python train.py --init_std_up=0.0261 --lr=0.000548 --final_lr_fraction=0.1
MLP neurons of a small language model. Each row is named by its layer, matrix (up: input weights) and neuron, and shows model dimensions 400-463. Each number is 50 + 10 x the weight over its row's rms, rounded and kept within 0 to 99.
After each neuron's rows, "fires after" lists the tokens most often just before its 100 highest values on Wikipedia text that the model never trained on. A number after a token or word is its count.

L5.up797:50 45 31 29 41 61 38 41 62 70 57 32 50 41 58 60 50 48 48 57 40 27 52 40 55 53 39 47 69 30 40 56 57 64 45 46 51 49 35 51 59 38 52 29 35 43 59 51 41 62 73 71 31 61 69 35 60 34 51 45 49 68 65 51
fires after: " |" 65, "|" 10, " " 7, "1" 4

L2.up1420:52 66 41 47 42 68 53 58 65 43 46 45 48 55 45 45 58 35 29 38 37 44 43 49 43 54 67 52 50 59 45 36 46 56 38 42 32 42 38 41 47 37 63 40 44 58 74 44 41 50 60 49 51 43 46 48 66 62 54 40 47 50 59 55
fires after: "," 47, " United" 5, " County" 4

L5.up1246:44 61 38 44 46 68 63 56 49 53 57 54 50 47 50 44 61 41 42 59 35 43 47 34 38 49 59 36 46 41 35 46 37 51 52 52 44 59 72 52 39 49 47 33 39 50 38 42 68 28 51 68 45 36 39 41 71 29 42 43 54 46 52 50
fires after: "1" 32, "2" 25, " " 9, " c" 7, " (" 5

L2.up919:28 65 38 38 45 60 40 64 50 51 55 73 65 36 40 54 53 67 57 65 57 58 36 41 32 58 46 53 50 39 62 58 37 45 60 53 37 36 42 41 50 55 48 58 48 55 48 40 68 58 38 49 43 50 38 36 45 66 64 38 67 54 50 64
fires after: "2" 54, " " 15, "1" 15, "0" 12

L2.up977:46 39 61 34 56 61 50 57 58 56 53 43 28 71 56 38 59 55 44 51 54 45 43 56 32 57 71 43 65 39 48 48 53 47 47 65 59 50 45 38 40 64 57 61 36 48 72 55 45 64 43 44 62 38 41 38 78 45 44 47 51 47 45 48
fires after: "," 35, " in" 27, " of" 5, " the" 4

L5.up1562:41 36 48 53 39 59 52 58 49 49 51 69 33 40 51 54 35 50 55 65 55 55 38 44 45 36 64 50 55 78 38 64 61 62 41 48 53 60 48 33 46 57 51 53 45 65 36 53 56 45 39 66 43 60 54 48 59 51 45 38 45 68 58 41
fires after: "2" 18, " " 15, "," 15, " (" 7, " in" 7, "In" 6

L5.up91:66 43 51 55 47 73 36 68 53 51 56 66 69 50 62 63 43 62 51 49 65 31 53 52 53 61 49 41 39 39 38 42 44 41 63 38 67 41 49 42 46 51 43 55 43 56 46 28 56 64 51 48 46 46 53 50 83 57 37 51 49 51 61 47
fires after: " " 23, " (" 13, "2" 11, "1" 10, "7" 7, "3" 6

L2.up827:63 49 28 52 64 52 48 46 56 58 69 44 67 53 60 53 46 27 48 51 58 49 68 54 43 39 48 44 36 42 56 44 52 59 49 58 59 63 53 65 35 47 62 41 57 63 54 49 63 54 37 52 73 40 37 60 60 54 53 56 57 48 68 53
fires after: " " 25, " was" 15, " |" 10, " is" 8, " were" 7, " |\n" 5

L5.up1333:50 68 44 55 43 43 39 62 58 57 61 39 34 58 51 45 38 45 72 53 55 42 49 47 50 33 59 46 51 37 40 47 33 62 54 53 50 45 53 48 34 48 50 46 39 78 42 57 50 45 51 52 46 41 60 41 56 41 48 50 47 61 46 49
fires after: " " 46, "0" 14, "2" 10, "1" 6, " (" 5

L5.up868:45 40 47 61 52 45 58 59 73 55 67 58 52 43 40 55 53 59 50 44 58 62 40 57 40 26 55 51 53 48 43 46 47 54 53 39 54 72 51 70 21 61 39 55 40 55 18 50 45 56 54 68 28 51 69 55 38 57 30 54 34 42 50 60
fires after: " (" 32, " \"" 7, ":" 5, "-" 5, ".\n\n" 4, " " 4

L2.up1008:53 41 55 42 59 63 57 34 68 60 40 43 56 59 48 53 42 40 50 55 42 54 62 47 39 59 38 67 43 44 60 57 61 70 49 54 43 48 44 65 60 51 51 56 37 83 62 57 67 51 57 49 49 55 39 35 48 57 67 34 29 52 52 52
fires after: " |" 39, " Notes" 7, " /" 6, " (" 4, " have" 4

L5.up729:67 47 50 45 48 66 58 45 66 57 55 56 51 40 52 54 60 58 39 65 59 43 56 47 54 68 47 41 48 53 66 50 49 61 61 43 56 52 50 54 52 58 58 53 46 57 41 42 64 48 59 64 42 61 50 60 59 41 39 44 58 51 47 35
fires after: "1" 30, "7" 19, "8" 16, "9" 11, "6" 8

L5.up1527:53 47 34 43 55 79 34 53 49 69 49 57 49 31 53 52 41 57 53 39 65 55 46 38 54 57 41 64 61 44 39 63 26 50 34 43 51 69 51 34 57 41 53 54 52 40 50 67 56 62 52 64 40 49 68 60 43 51 56 59 41 36 56 38
fires after: " " 50, " th" 6, "." 6, " (" 5, "," 4

L2.up803:33 41 45 46 61 62 57 67 64 45 46 43 62 37 56 52 59 45 39 59 50 42 30 41 48 54 44 64 51 53 51 48 52 62 26 29 47 38 41 58 44 47 55 32 55 42 56 41 43 59 59 42 46 60 47 51 39 55 50 28 41 53 66 61
fires after: " |" 63, " Role" 4

L5.up1680:49 27 39 53 53 64 61 60 63 44 66 58 46 39 51 59 55 41 54 51 64 44 52 39 36 55 38 56 52 51 61 37 39 66 39 50 62 55 36 56 66 59 55 48 56 55 38 38 30 48 51 46 40 47 42 65 38 53 59 52 56 49 48 66
fires after: " is" 30, " " 12, " are" 8, " and" 8, "," 7, " no" 5

L5.up753:43 52 30 55 22 78 70 65 30 59 59 57 58 29 36 41 33 53 58 60 68 48 39 47 47 45 47 61 38 53 44 44 67 47 39 52 34 55 38 40 41 47 41 52 56 47 50 60 52 52 57 48 33 43 47 45 50 66 47 43 57 45 69 39
fires after: "1" 37, "9" 13, "7" 8, "." 7, "8" 7

L5.up1798:54 37 38 36 55 61 59 60 58 47 31 41 64 42 60 48 72 67 53 60 64 55 54 61 40 51 57 54 67 58 39 52 51 49 60 54 61 50 42 53 46 49 52 40 50 57 52 62 38 42 44 44 50 55 52 48 43 46 50 40 63 51 55 35
fires after: " the" 18, " (" 10, " at" 9, " c" 7, " C" 5, " At" 4

L5.up999:42 68 42 43 40 52 58 63 33 38 71 51 43 56 61 49 52 43 59 66 46 49 65 59 44 49 55 49 66 40 42 41 46 42 60 55 42 58 53 48 55 52 40 54 34 55 50 37 44 49 63 65 45 62 37 49 44 52 47 54 62 35 58 50
fires after: "2" 72, " a" 7, "1" 7

L5.up1748:55 43 60 34 61 64 46 60 48 36 52 52 44 47 45 71 58 57 55 53 53 62 51 39 56 47 48 51 54 50 45 53 49 61 37 59 58 43 66 58 69 59 56 44 69 29 58 50 49 48 66 37 39 36 45 58 44 52 75 48 56 33 43 59
fires after: " " 24, " |" 18, " on" 6, ");" 5, "On" 4

L2.up337:32 39 43 62 46 51 42 41 42 41 41 40 40 30 53 49 34 45 58 57 45 46 53 42 61 51 50 65 33 36 61 53 41 61 60 55 35 61 44 43 38 40 69 57 54 48 60 55 57 69 45 52 31 55 58 40 32 35 41 44 31 53 77 45
fires after: " " 58, " (" 17, "1" 7, "2" 5, "–" 4

L5.up1224:59 56 44 40 49 50 46 55 54 40 56 34 56 53 59 60 36 52 69 51 55 47 54 40 52 38 54 56 61 40 50 40 48 56 35 42 45 42 50 35 61 47 40 51 37 47 61 51 61 37 59 52 48 39 63 53 44 36 70 64 52 52 47 44
fires after: " " 26, " |" 24, " (" 7, " |\n" 6, "8" 5, " MF" 5

L5.up571:49 65 18 37 54 51 59 36 36 48 74 46 50 40 60 40 52 61 47 53 57 67 55 44 32 40 37 43 76 41 53 32 49 51 52 36 58 60 33 42 52 48 56 64 54 46 48 46 50 48 52 48 50 45 36 52 43 55 50 40 30 62 32 41
fires after: " " 70, " the" 9, " a" 7, "–" 6, "-" 5

L2.up1482:44 57 36 47 32 68 45 38 37 51 68 44 43 28 39 45 53 47 47 57 34 50 61 44 46 34 51 67 51 64 47 60 42 55 54 47 40 49 36 28 61 30 53 61 57 75 52 59 67 59 42 57 46 51 44 50 42 72 60 33 52 64 55 36
fires after: ".\n\n" 50, ".\"\n\n" 4

L2.up1793:60 75 43 27 53 59 58 43 46 64 46 63 54 58 46 62 50 33 56 49 20 63 48 60 47 58 49 49 47 49 45 40 47 40 44 65 47 35 39 42 52 50 48 58 43 55 58 50 51 43 41 51 51 54 54 46 58 40 62 39 59 40 42 57
fires after: " was" 22, " be" 14, " were" 13, " are" 5, " been" 5, " is" 4

L5.up348:62 41 43 62 61 47 56 51 45 62 25 44 50 49 52 55 54 69 59 53 48 47 56 58 31 45 38 62 46 61 52 42 56 49 43 47 50 36 54 35 40 60 52 57 46 55 29 73 37 60 49 46 49 44 78 61 31 60 37 46 41 62 56 56
fires after: "0" 41, "5" 11, "4" 7, "9" 4

L5.up1549:32 37 55 38 41 63 53 50 46 48 35 61 37 57 50 61 53 42 64 63 37 62 46 46 66 54 50 62 45 42 55 56 56 53 42 43 54 54 47 46 45 53 41 68 43 63 41 48 67 77 63 68 47 52 48 47 57 40 50 23 33 50 51 62
fires after: " |" 28, "|" 12, ";" 9, " at" 6, " N" 6

L2.up102:55 45 62 49 41 56 32 56 56 34 71 53 44 30 64 36 46 42 34 73 44 40 45 36 40 41 52 35 72 48 51 54 31 63 32 53 38 56 55 43 57 34 59 63 53 47 53 55 56 58 51 47 60 47 49 43 50 52 48 50 44 48 42 61
fires after: " (" 61, " \"" 8, " " 4

L5.up884:36 40 46 52 60 48 50 52 65 49 43 42 34 51 62 52 42 46 41 50 45 70 60 42 48 41 53 48 67 53 43 62 28 59 46 38 43 42 69 33 57 49 36 54 38 64 37 60 53 49 39 60 48 37 39 52 53 45 28 49 67 51 36 52
fires after: "2" 15, " of" 15, "0" 12, " the" 10, " in" 7, " at" 6

L5.up112:44 70 57 45 49 75 47 59 42 54 58 50 54 34 64 62 52 54 47 43 52 54 43 56 47 66 56 80 61 61 58 37 51 41 53 44 61 36 22 61 34 60 43 54 33 68 42 38 54 39 53 59 34 39 40 48 57 58 42 41 58 66 59 48
fires after: "," 47, " New" 6, "3" 4, "2" 4

L2.up1263:38 48 50 50 54 45 39 68 44 58 51 60 50 35 49 52 55 61 71 62 46 43 45 53 56 52 57 66 49 52 47 56 38 49 31 44 43 54 37 57 36 60 54 53 55 64 59 44 57 58 45 61 51 32 42 53 50 65 45 42 65 44 54 44
fires after: "," 42, ".\n\n" 5, "2" 4, "7" 4, "5" 4

L5.up1102:44 29 32 50 49 76 51 40 57 47 58 65 30 56 45 46 51 63 62 51 58 57 55 45 36 45 53 55 59 51 28 69 30 54 45 35 49 44 50 39 32 31 45 51 64 46 48 37 28 44 39 63 36 43 56 55 40 43 60 36 58 46 45 54
fires after: " " 31, " (" 20, "," 10, "2" 5, "5" 4, "3" 4

L5.up13:43 47 29 29 23 56 48 46 42 40 63 33 38 55 54 48 56 48 42 59 52 52 44 49 42 36 60 46 49 62 48 33 58 75 52 34 44 68 58 45 46 66 33 54 64 69 52 63 56 69 68 62 57 55 51 42 35 40 59 47 46 61 66 41
fires after: "." 43, ".\n\n" 6, "," 4, "ane" 4

L5.up1834:50 43 39 47 41 51 58 61 51 73 22 46 50 39 70 44 51 49 50 78 33 71 28 52 36 62 49 58 47 49 42 56 49 63 33 55 33 78 42 51 56 50 49 29 54 65 43 45 31 47 62 63 45 60 38 33 49 44 56 25 36 44 54 47
fires after: " " 27, " |" 24, "|" 12, " Title" 9, "." 5

L2.up1082:65 46 38 42 53 49 39 46 55 55 63 31 42 36 61 42 51 40 50 49 47 70 34 44 47 45 42 62 56 41 38 53 40 57 39 58 41 62 53 52 59 53 41 66 55 48 42 44 51 45 40 77 44 36 38 42 56 55 52 55 38 56 56 26
fires after: " |" 26, " " 23, " /" 5, "–" 5

L2.up1970:38 60 54 69 42 55 52 65 48 45 70 54 37 29 56 56 47 54 33 53 43 28 37 36 48 38 61 47 42 44 57 62 44 50 41 46 40 65 44 38 41 53 58 50 46 49 59 65 58 56 65 44 29 57 50 61 52 41 50 35 47 32 45 35
fires after: " " 84, "1" 5

L2.up1220:49 38 44 34 64 50 52 52 59 38 56 39 55 53 63 42 56 59 52 55 57 72 47 46 65 43 40 38 52 28 58 62 60 58 64 22 61 34 33 55 34 50 64 48 54 58 43 38 40 43 54 42 39 38 40 56 49 37 53 38 39 57 46 56
fires after: " |" 63, "|" 10, " a" 5, "-" 4

L2.up905:67 66 49 39 53 53 42 58 57 40 53 43 64 45 62 56 46 71 46 48 59 55 47 65 40 53 61 43 30 55 49 42 47 48 32 47 50 45 64 54 55 39 66 49 45 63 62 39 52 57 52 39 67 30 62 33 65 32 39 49 46 44 58 32
fires after: " |" 33, " (" 13, "'s" 5, " BL" 4, "," 4

L5.up1084:51 42 56 39 37 36 50 52 54 51 37 54 58 43 57 57 40 58 36 63 43 45 47 40 46 42 40 52 57 48 46 46 66 50 43 27 49 41 41 41 43 38 53 48 58 61 45 43 52 54 62 67 34 49 36 51 55 42 49 40 32 67 59 68
fires after: " " 36, "|" 29, " |" 5

L5.up451:48 64 50 53 51 39 56 55 43 61 39 59 42 53 58 56 73 62 47 52 36 71 50 52 39 57 63 51 41 42 56 50 35 44 33 56 47 50 68 46 54 52 39 68 47 42 62 54 53 57 43 59 54 51 43 49 62 47 30 44 40 53 65 49
fires after: " of" 50, "|" 7, " |" 5, ";" 4, " all" 4, "0" 4

L2.up1575:71 39 50 38 64 53 58 53 72 58 31 54 42 59 36 38 40 45 39 51 59 61 46 53 39 34 49 48 34 51 45 59 57 63 60 38 50 40 30 60 42 50 61 37 41 52 34 45 57 49 44 39 45 26 44 58 41 53 52 56 39 50 60 62
fires after: " |" 44, "-" 6

L5.up1442:61 43 48 42 33 66 60 54 56 50 52 54 38 47 42 52 64 54 43 47 60 34 51 55 52 51 43 53 53 62 65 51 39 44 50 44 46 46 50 46 40 56 57 62 52 34 57 47 48 48 46 65 53 36 76 54 44 33 38 29 49 65 43 46
fires after: "9" 29, "0" 19, "–" 9, "2" 7, "1" 5

L5.up1433:36 49 59 53 36 69 69 33 39 63 38 61 63 51 70 54 61 38 62 67 62 65 43 51 40 50 55 39 52 74 34 42 52 59 40 54 51 54 45 43 26 57 50 43 57 68 34 41 50 57 57 53 45 65 29 59 55 41 64 42 47 59 69 35
fires after: "-" 28, " |" 22, ":" 8, "|" 7, ";" 5

L2.up1965:50 43 49 51 71 66 61 40 37 45 63 45 54 30 60 62 46 52 40 63 53 53 52 25 29 37 57 50 51 53 39 59 47 42 51 52 47 64 44 53 42 56 65 76 27 65 54 57 59 58 65 59 43 49 48 44 59 59 54 36 61 50 49 58
fires after: "," 42, "-" 11, " in" 7, " the" 6, " " 5

L5.up1918:55 50 63 43 58 52 63 61 43 47 54 38 49 37 41 53 47 34 70 54 49 63 40 43 53 52 64 43 41 41 47 45 58 61 55 45 43 40 42 63 45 54 37 63 52 56 42 56 53 30 54 66 36 55 43 74 31 47 48 44 40 58 62 32
fires after: " |" 22, " the" 13, "-" 10, " a" 5, " on" 4

L2.up2014:47 55 40 46 47 42 54 40 44 37 45 68 38 61 67 62 60 46 57 54 41 56 60 40 31 54 67 37 41 43 52 63 50 39 46 39 57 54 28 37 36 57 55 52 47 30 52 43 64 70 52 59 49 39 50 66 42 58 50 50 51 49 57 56
fires after: " |" 42, " " 17, "|" 5, "-" 5, ";" 4

L2.up1823:45 46 47 62 59 48 49 65 44 40 70 36 61 40 51 54 70 65 50 58 45 35 62 50 48 41 57 64 38 58 43 56 38 62 43 42 53 48 45 48 48 33 57 59 44 43 64 51 67 45 38 48 42 39 41 38 43 47 46 53 56 48 70 42
fires after: " " 77, "1" 14, "2" 4

L5.up618:59 54 64 57 39 72 57 47 57 45 29 70 42 54 58 52 58 57 53 62 63 47 71 42 40 57 60 59 56 48 59 47 63 67 62 45 43 55 37 35 43 42 63 54 59 53 61 58 46 52 57 45 41 41 44 57 57 30 44 48 62 54 65 45
fires after: "0" 53, "1" 13, "8" 9, "9" 8, "7" 4

L2.up1783:71 66 54 29 59 66 35 49 51 38 49 37 48 49 56 45 46 71 59 47 52 39 39 50 59 52 64 47 58 41 51 61 39 64 63 52 58 38 60 54 34 42 60 60 40 45 47 48 54 53 38 42 47 63 41 52 66 52 56 52 43 54 50 43
fires after: " |" 48, "|" 17, "," 7, "-" 6

L2.up1496:39 34 47 59 60 52 52 70 63 38 73 51 44 61 48 65 51 62 57 66 49 42 40 40 31 57 49 52 64 31 40 60 41 56 50 41 41 45 51 41 49 62 57 75 50 39 47 44 50 58 45 52 40 33 66 56 54 59 67 46 39 46 66 54
fires after: " " 43, " (" 36, " \"" 7, "—" 4

L5.up1528:37 57 56 53 45 39 59 60 54 45 56 51 63 38 66 55 50 39 54 58 51 52 56 37 39 43 54 50 37 44 63 64 50 37 62 57 39 72 63 52 36 57 64 64 49 57 43 39 64 55 48 54 35 59 54 49 51 65 32 62 39 56 54 26
fires after: "1" 51, " " 20, "9" 7, "2" 6, " degree" 4, "-" 4

L2.up382:55 49 31 49 52 68 50 49 53 43 70 57 36 76 65 52 55 55 49 54 59 39 34 35 53 44 54 61 29 41 50 61 37 56 56 38 39 66 43 66 57 41 44 64 57 56 45 57 40 57 54 64 31 27 44 65 63 53 36 40 48 43 48 29
fires after: "–" 32, " " 32, " |" 13, "0" 4

L5.up1443:38 48 45 45 60 62 41 50 52 41 59 45 39 33 54 46 40 41 51 51 38 67 56 49 66 38 44 57 42 52 36 52 36 52 36 43 48 64 54 62 55 55 39 66 79 63 46 54 55 54 64 58 44 48 46 36 33 41 59 33 40 44 53 26
fires after: " " 72, "–" 13, " (" 6

L2.up1090:56 46 52 68 55 65 47 36 37 41 62 50 43 28 55 56 54 44 49 55 54 54 51 49 37 56 43 70 47 44 53 46 36 52 53 37 58 47 40 46 30 55 37 52 54 55 45 37 45 70 44 66 23 50 59 51 47 49 56 40 53 63 61 44
fires after: ".\n\n" 30, "." 14, " Website" 5, "h" 4

L2.up664:53 35 47 56 47 57 41 31 45 38 74 61 48 33 70 49 44 57 52 43 37 49 53 63 42 51 67 59 30 39 48 66 42 60 52 27 41 37 43 60 48 53 54 45 64 49 39 57 57 65 47 66 45 44 37 52 55 55 71 52 51 45 62 49
fires after: ".\n\n" 24, "\n\n" 10, " " 10, ";" 9, " |\n\n" 7, " No" 7

L2.up1284:60 44 53 68 52 55 48 47 63 58 38 66 39 36 73 56 45 82 45 69 49 39 54 55 53 39 59 39 55 37 58 53 57 48 41 31 41 28 43 37 45 61 36 44 41 54 41 47 50 42 41 65 47 67 43 60 53 45 64 32 49 59 59 40
fires after: " the" 34, " |" 12, ";" 9, "|" 5, "\n" 5, " The" 5

L2.up1003:48 69 43 25 68 57 60 43 51 50 58 58 55 44 63 47 38 40 61 46 34 48 47 58 54 53 58 51 46 47 38 47 50 56 42 49 58 44 36 57 61 48 43 51 36 60 52 50 69 48 44 49 48 45 46 38 52 33 66 50 55 66 75 49
fires after: " is" 21, " was" 15, " are" 7, " be" 7, " were" 5

L5.up266:61 43 53 80 34 43 64 54 49 46 73 44 59 54 40 48 42 63 48 61 58 40 37 41 44 49 53 48 38 55 59 61 42 31 46 35 48 57 43 38 56 63 43 44 39 50 54 51 48 45 46 42 45 63 40 37 57 33 64 50 36 51 68 63
fires after: "1" 31, " N" 11, "." 7, "2" 5, " D" 5, " F" 4

L2.up1712:64 43 55 42 58 61 44 47 66 67 31 48 59 45 50 34 55 40 33 44 46 51 44 60 39 53 62 59 51 70 37 64 44 39 41 42 54 43 29 52 27 35 46 44 52 58 38 34 52 34 60 49 54 51 60 47 49 49 55 51 45 61 78 49
fires after: " |" 27, "|" 16, "-" 6, " |\n" 6, " Early" 4

L5.up135:52 56 51 58 53 51 39 60 41 59 50 52 52 57 53 50 66 60 53 65 51 51 41 51 31 57 43 48 46 43 51 48 29 44 51 64 28 49 54 56 47 48 43 47 45 54 54 65 64 59 55 44 40 62 55 35 44 41 47 36 52 54 48 40
fires after: "0" 45, "9" 25, "1" 8, "," 7, " " 6

L2.up1537:46 71 36 60 56 57 43 52 49 70 61 68 60 53 72 53 53 69 58 59 36 59 34 51 37 38 46 61 36 44 48 39 50 62 54 45 57 45 56 50 39 46 44 49 59 65 52 48 45 49 40 63 47 45 57 41 64 69 48 58 47 45 61 60
fires after: "9" 25, "7" 16, "1" 11, "0" 11, "8" 9, "3" 8

L5.up1752:44 63 56 46 67 74 41 52 59 60 44 44 62 48 50 49 52 46 59 51 76 50 65 54 37 47 49 72 55 52 50 52 47 47 52 49 48 45 41 64 43 49 53 60 44 46 38 39 50 55 62 45 26 50 33 60 43 47 62 41 61 49 44 52
fires after: "," 42, ":" 11, " " 6

L5.up1599:63 41 26 57 70 38 55 45 51 56 59 60 62 54 55 46 51 61 66 57 56 49 63 55 45 43 39 51 53 39 46 48 40 41 60 45 61 37 63 47 41 62 60 48 62 46 53 59 69 40 28 45 59 54 50 59 55 52 45 50 48 45 42 41
fires after: " " 24, " the" 21, " a" 5

L5.up1072:61 51 39 37 46 61 37 38 71 63 66 57 49 51 43 49 61 41 68 54 41 52 33 49 35 41 28 69 32 40 42 51 61 66 39 42 52 44 45 58 43 53 52 35 39 52 39 55 55 44 46 55 68 39 44 55 42 49 73 34 44 39 65 45
fires after: " was" 27, " |" 23, " is" 12, " /" 7

L2.up490:50 61 57 45 56 53 50 40 49 41 55 55 44 44 62 52 65 42 37 45 36 50 46 51 40 44 41 42 50 35 56 38 35 39 58 32 40 52 46 40 49 47 53 43 44 51 48 48 47 58 57 37 63 40 60 53 48 45 40 37 59 38 51 50
fires after: " " 52, " |" 6, "0" 6, "-" 5, " (" 4

L2.up1266:33 72 60 45 65 63 51 56 50 65 57 60 38 52 64 79 46 29 40 44 27 51 53 43 44 52 60 51 25 58 38 36 55 47 47 61 48 38 51 34 42 53 51 53 47 56 43 50 45 53 61 67 35 56 63 50 70 65 67 31 48 58 65 43
fires after: " was" 44, "3" 5, " is" 5, "5" 5, ")" 4

L2.up1576:67 32 47 51 61 42 69 47 40 55 50 59 44 35 56 53 46 65 45 40 55 41 43 40 40 48 52 43 51 56 44 38 34 56 51 57 34 36 46 48 37 58 53 55 44 45 59 60 36 40 49 70 37 53 40 58 72 45 33 67 66 50 61 50
fires after: " the" 32, " in" 13, " of" 10, " at" 10

L5.up252:53 50 61 46 53 48 61 40 43 39 60 66 55 57 42 56 39 60 46 75 64 50 45 46 46 41 37 57 47 39 46 70 39 36 42 58 52 49 38 49 52 42 69 47 52 61 48 39 56 51 59 33 44 40 55 46 52 67 50 47 30 50 67 64
fires after: "1" 40, " " 17, "0" 16, "–" 10, "2" 9, "9" 6

L2.up820:61 62 54 49 64 53 55 34 58 55 64 35 54 55 58 62 38 68 62 53 42 43 62 36 38 45 70 47 46 40 61 49 36 64 31 37 56 27 47 64 34 43 58 57 47 49 48 64 47 40 48 58 49 50 52 39 41 58 64 34 54 45 70 55
fires after: "," 55, ":" 12, "′" 8, "0" 6

L5.up166:46 55 34 56 47 57 62 59 57 36 48 58 62 50 42 43 50 50 64 55 63 60 29 49 32 46 48 63 44 53 49 54 58 63 44 49 37 74 42 42 40 49 55 77 41 63 50 44 69 40 46 50 40 41 48 42 57 56 70 45 43 41 54 55
fires after: "1" 30, "2" 11, " place" 8, " " 6, "-" 5

L5.up2040:72 59 45 36 52 61 30 39 54 41 64 77 36 46 51 53 57 63 47 69 60 36 37 47 48 33 60 62 31 49 47 51 26 42 48 57 60 41 54 52 44 55 66 54 54 65 54 52 47 60 47 55 37 52 37 44 62 46 37 66 55 45 57 51
fires after: "1" 23, "9" 9, "During" 8, " during" 8, " During" 8

L2.up1599:55 54 37 38 61 59 52 50 32 71 67 61 45 53 51 56 47 64 47 54 58 46 48 57 36 37 53 45 58 44 43 37 46 53 51 25 65 55 35 53 56 63 51 62 73 45 46 55 46 34 38 64 38 41 50 49 47 60 50 55 52 54 40 47
fires after: " a" 22, " an" 16, " the" 14, " his" 4, " mid" 4

L5.up356:51 40 59 53 51 48 67 50 53 49 56 47 60 43 45 56 52 45 66 58 30 54 55 41 55 40 68 57 45 37 39 46 53 52 41 60 26 51 40 56 43 62 58 57 39 47 41 86 36 46 33 69 37 57 66 50 43 38 46 32 45 42 53 42
fires after: " the" 48, "-" 6, " The" 5, "4" 4

L2.up1821:45 36 52 45 38 48 38 43 64 55 72 47 31 45 60 40 44 66 56 47 56 43 40 56 44 54 52 33 60 51 42 48 36 48 55 28 71 51 31 57 55 47 45 54 57 34 49 55 58 64 45 39 46 38 48 61 43 37 47 55 57 51 69 46
fires after: " (" 49, " \"" 10, "s" 5

L2.up1681:54 58 61 40 59 64 59 44 61 44 70 53 51 30 75 40 50 68 52 72 40 54 63 32 55 37 42 54 39 53 40 56 42 48 43 31 58 49 51 26 53 53 61 54 45 50 51 57 61 51 42 57 50 31 63 40 62 49 48 43 58 40 48 59
fires after: " " 40, "0" 17, " UTC" 10, "2" 7, "4" 4

L5.up114:45 43 43 62 59 63 55 40 59 52 62 49 67 54 65 59 52 46 56 62 67 49 71 57 36 44 60 46 49 46 62 55 33 56 49 40 68 62 52 66 56 63 55 75 49 60 45 49 45 66 56 51 40 46 60 73 43 46 59 59 51 59 42 57
fires after: "," 48, " (" 11

L2.up974:45 52 55 35 59 73 54 44 46 39 49 48 47 54 63 50 65 59 42 51 54 32 60 36 58 39 57 44 33 42 58 61 44 55 47 41 34 39 29 41 59 57 44 59 25 56 37 51 56 41 55 68 40 64 37 51 50 45 67 55 55 48 58 56
fires after: " |" 39, " " 33, "1" 9, "2" 9

L2.up814:46 47 60 47 41 69 59 41 47 40 50 65 38 52 44 46 53 51 46 65 41 35 40 54 43 60 55 52 53 51 58 46 32 45 47 49 37 41 49 29 46 34 57 51 37 62 54 42 72 69 46 61 47 41 52 51 50 44 60 41 59 47 69 56
fires after: "1" 44, " " 21, " (" 8, "2" 8, "9" 5

L2.up995:52 47 59 55 45 53 53 45 62 42 49 52 55 49 65 69 53 61 60 63 40 46 56 50 41 56 53 40 57 59 35 47 42 54 57 33 55 46 42 29 63 44 56 54 58 35 36 67 40 47 46 49 47 50 57 38 32 49 31 48 71 59 33 64
fires after: "0" 16, "2" 13, ")" 9, "5" 8, "9" 5, "8" 5

L5.up1109:67 39 38 56 39 60 71 46 58 40 49 46 53 36 63 60 49 54 51 71 38 53 50 54 40 54 62 65 52 52 47 58 35 40 64 38 61 47 51 38 38 51 66 41 51 56 30 54 57 53 57 49 35 44 48 49 38 47 53 54 57 44 65 60
fires after: " on" 34, "On" 13, " On" 13, " " 12, " |" 7

L5.up264:58 67 29 50 55 56 40 49 38 45 49 52 36 56 61 42 55 54 53 45 43 46 45 60 41 39 57 47 54 43 48 56 46 44 44 54 59 55 38 61 51 46 55 56 50 53 60 54 51 46 62 74 50 59 62 49 54 34 40 46 44 63 67 53
fires after: " " 32, "0" 21, "|" 9, "9" 5, "-" 4, "–" 4